{"n_head": 9, "n_kv_head": 1, "rope_fraction": 1.0, "tie_embeddings": false, "parallel_block": false, "init_std_qkv": 0.0239, "lr": 0.000734, "warmup_steps": 405, "doc_mask": true}
MLP neurons of a small language model. Each row is named by its layer, matrix (down: output weights) and neuron, and shows model dimensions 448-543. Each number is 128 + 24 x the weight over its row's rms, rounded and kept within 0 to 255. Numbers have three digits each. A neuron's up and down rows have the sign that makes its largest values positive.
A block is one neuron, or neurons of one layer that tend to fire together. After each block is what it responds to, as a language model described it from the Wikipedia text at the highest values.

L7.down3:131148184137150109162161163130160152122102147143099142166135180138124116161108124137107146068135102142110157160150165117068163114129131108136103129179085146112122141224107154133100144106123128141148158113139133137125121055106118112125129110141158126119101137125125139110120119129114140167
L7.down34:092098133160138144144127144170155110165073085166147158150149124142157148170099085137137129123113152146160114149167111127093145128110083125111152125121127118124136126141150115164112110157126097141089127105126088123144111166094124167116125125090146104140147100105121123148117135094132141102
L7.down148:134135151141125112148111143157150141120120134115147121173138158132148125150126161118123124133095092134102135150118145076144095145140110132097109079100074186128115098112146124110062157119122127112107134107099122090137119151120120119134180091159126141101121181104164156125133175142110136112
L7.down192:147149165102107165118138138145110116152112145123139124122092172143116099130126155099168111131133110152128098102130110094130122142145109135133123114140147128111125101117129169208166102115121128072129157123161157121112136164119161150135146112160097103130113137131126118114090143104111111127
L7.down273:153171112109103114130172102160128089118096094116130137138128156116136137153161138166126154091106137112129100131105144142134136130131098138096122084151140128131104115184119129146181113138097140103145133169152122123123120173122155105142139128160134120146125090068110111085142119146143156147
L7.down415:143155180118150114102115111167161152140080148127135158123137126134164166155140164111129121102128136118131139151163101133077115120141110141155126126157124152116137071106149100125148150095130126113156130138184124162144123111122063118133145196128105098126120103151136135136107099135108103164
L7.down655:116101113166162130106115140132131133157112128139132140174115119112123087108119125154134131123142105153138123133098113121099140146107143121125134111129113137123116116091117142140148181156108116132144128111159130167140098160137142128126137139106156101159109129129097131117140106099119106127
L7.down701:121143130139137139162106146100138135151097154123137090173151125152090156126143144157142118148117124110119146147151163129137154127117157111116093143172098160190153128122123094151153112106109099150131139140135140108113112134088104153118163142116135137125123120111072146103127135129117152128
L7.down801:141134103150117110152135089130163066131135131147143144163109130158167123120126138112137108108126117126092115116124131084124111139130109117121110158132120130174137120128154164090104160138109082156102132101166132150123144141088130149118146125140129148181128133140139121114158119165131105105
L7.down1339:151133127125130112121127136147109116133133123130166114183136126100136172153156118151105130112113154166126111119108134085151145147142080149147095149126114117135143141090110116124071123111160088133136138138115132134091129110132143142112133158119104141121106090099157107150131119112135142138
L7.down1354:140141160088129101139120137120113112098110126163132106152142156142154152135141167150134083112080128111124102146120199175098134112093106128072098122110106105184109117149153114113114125123145096138167115144120129075155111136117136157140160073128175136121152142101117146082161157138079146106
L7.down1474:140123180130145175128129133125118122157147146102159149147123108170123078128149150123130144102122127145122108153162160123150126169116153120135103154115133147134140153109169183153113150168142107168089178148164142146118137122097144081120148132118114131124198106127128143127138132101159109085
L7.down1918:125132130146123133113071101118129111104178103122172120142144162141147156143134159186116130163123119165133109139189123052121153125113110145157088132124100192140152139168148129161096102110175102115136123123138134114132170118139127148167115175120101155124127123136120151097094149111141131133
L7.down1940:131142095139128149101141116114185136144107167133074110143130158159144143155155116166117151088094122122128144128155179126126132088136103139155142080115134151093150113173114129150146155127173120162155141116106132151090161152089105117151110113097148132096162120110175126121116135119164128124
L7.down1972:118116115121128168100146148130156127156091165151142106104108139149158087110152101114155101130175135098111125113140168104103131132111173162098132142137078105136137095094151120107102093114098137130142126130117121132137125140102156130175106145102149131191120119128157130166095113109163120085
L7.down2006:113116099151142122138107106114118115115116147096157173153104117122133092093112111099129156116070137146071104105126147145175127160111140134195152128103153116184146101179143121109137127099141125101168195143141159148108104156143148130112137128121141149106128137143128139119166119094134149108
Responds to: Day of birth dates. The day number right after "born" in biography openings, e.g. born 21 January; weaker on other date parts, ordinals like 4th, and "born" itself.

L3.down204:124087150106137088083126115124124133149114094106074099101168135139147127133132119104049112133134146120146145182196145144123138144094092152138185129104171109141136187158161163125112094115108171149138099113080127159109138102168168143110123096141106138125141124151149159090123147146131115131
L3.down538:117135161075144107142132121089091109101114101110126126136136146097097084154133133085094110108127139171124101158129130131134142135144091161148131137116129134110143125055143131156121125144121096100144135145133114153167153112137127147083136120125129151144110075119113144134150083111146111156
L3.down1441:136126116134137177158109129095116116139099150129128145109119114138099122165088117122108139144099141113129125161090100089153157132152122138120122122112172158124147134139131116134108099135091102116145131176129146136090173124087167144084114114128154128141143084156109116176065150106128186140
L3.down1673:141129098136096123142128085165137122112078137128123126138130155102139110128076120138130109129093167143118157122143086130108163092165141074102124155138146118135136106115140125138165098125098119125113145121116137164140096112141168138133144135108128114130117121140132143134111138123103177143
Responds to: Born in sports biographies. Mainly "born" after the opening parenthesis in athlete biography leads (Name (born 26 April 2004)), plus career verbs like started, appeared, began and cells in sports stat tables.

L7.down71:144124096125134140134116135137169120138080174145124147135099107168136076138116069151129091136147143132141141153117112145092142141135119128156129112142094092154110137113166146141154108100103133179212143132132147149136116155123149137158109104151123177154117110149136104104138152140139127119
L7.down118:111107092104136110125147148100185126124130161086095176130102101132115110139146117100129103138119133117131099121159123133104116102102146114133154156125156143132099125057148121141133141107103115183188116115140127146131110120091139146157076114146137099125159130121137159114149126137166135127
L7.down284:131148131145140163114147106143101117079116139083135115150141162083135150137104133121139116133104118146159128165099164138165142115092098139157136110134113133124110100166123129111101150124133141086087070090139155095100157085167095127148162106126140142121142159111147153134137107118098128123
L7.down534:163106104137144146112133131162135135117095155103109190135110129136144100120136101150140126141141148088148116137107084135108139124121172141151116134142124100135124126134152165118130144119112132130134162122099125169119103137099128121168107138167159114167134141142133097134148166164144143143
L7.down567:142119115093147094119139121128180161114108200118081135125144107166170093128124143123127112146148145107116124109125112159110186137113105117129122079115144066131125128152147150102134137128123131151171124090122176132084123120073119131133091128131135116172146142140151123107142147166164140144
L7.down746:165092110120137112125174133154134135134138143164117117126137116157119101174103114137117081138163161140164099173131124153094126125123137124118124133134141103121150129140145168175113146113128092163123132106090104127125142138129137085177129112128140140120131123123163131133150123137169142163
L7.down770:122118066122092151137154131087148139144096163135118139137145139149151137093145119161122093123131167115155135129119089143121138078137108089110132143133146114102148141116162148166119130093120131121125155140154127153109106150091141159114149103160152149161129128096132119142155168145161137091
L7.down789:115166088119156077142158138124152157125100167137098121139116104115129083096139108112136115136145185141095134102117097135066121108097112131127131147143148148099102143100139125107117127119118074151130144116117146144141125134138125186118134143132148085156123074123143165118134085160154168108
L7.down854:162120120108124092145155104119160127159174154101107128131134131170144076095078120120128089151129158112141098131075076116132091140138118079131125114136120103104110118126165146119133118102096144149135158140101163108100086166094130156150094137133136126127173131150140099129123159139144132077
L7.down1255:156135112144103146140147130143147092123162127134075159151112149115155109126129116143114144145123095121122106083107172148098131133093153162155135148157126123106130117133138134145119132142108140134124091091119080165128093166123186107165129139115147161145156092122167150138119124139165120090
L7.down1357:131131143124136090103149123180134153146118140163111168126109138119136111098112109146144122170153079125136158128118137110111108103171171124105153122114143098148075127097136138109147129130156079135131149122136142156129113151156111118129129156164141118145163125117131128109131098157165141150
L7.down1449:134110118157091164102145117130111129125148159129102181152137156129130109142134117130147117144138127114125123126143112111109080123152145173156139129144081092125115159100122159141142157128082123124139106119135078120117139121098164118162090205141153126079082120125151109107114147122155139140
L7.down1517:117133103120118102133111129117132145140130138139064159095130167185122108123112095121127131129142132108115084090177105133100129147125174111142158098182151114127150142110099114103145127105133119153121129112135107146133123130110129162126158129131130112114149131145112125126121106124136112155
L7.down1694:153080097123109103104154086141158152134115143114118131153099118132129124128112119113138121142105141126147131117145128142136100074122155142108133166202161132128152126097156152168130182107081132153110128108104128172127123138137122140124124103126122097111154127138104120118137164143169133137
L7.down1884:126103098139114130132129139153150132116123177114074153094106145150111133136112125135134097179131125130077117137143105121117135136140144140099088097125113085135125108083147136134145140115081108177163123083148128090124118153078120086151123149121161158147157131132117126125105136165173138152
L7.down2034:122104070122135128130144126136153144133114171134095153139090106164189087133128103163148115142140138125116122140158121137131159130117120116163116075137084082167086110126166153120126161104102124119133169116128137117090132146099091134136088138119156108135103136164125104122150139138166145114
Responds to: Mid-word fragments in lists. Non-initial or partial word pieces inside names and words, mostly in lists, tables and references, e.g. GraphCal-c, P-ur-ples, sim-ulator, Co-ul-ter.

L2.down572:127116127123122162159144128124151133127110138060121142123138183117121084191108129108130142149150141143110138107142049124149127097125146159101103127088110155151156191113160105122111133096124156131105117119138169111123097095071142161118147127147135109151151194116121084090146124110143145118
Responds to: Date month tokens. Month names within full dates, especially after a day number in "born 2 November 1987" biographies; also late digits of years or long numbers and plural -s.

L2.down310:119128152080130128089141102105136103152141147073134114167162113106155104126088146141123132105146103090115125134175109126111133119112099163133108155122117123103100142148154142124107148150106137125120143131137127121082125155087098110157117126165151151138116141102117079107136104137127147130
Responds to: Word-initial subword fragments. Opening pieces of words split into several tokens, where the word still continues, such as sim(ulators), imp(rovement), in-dis(pensable), Per-c(ent).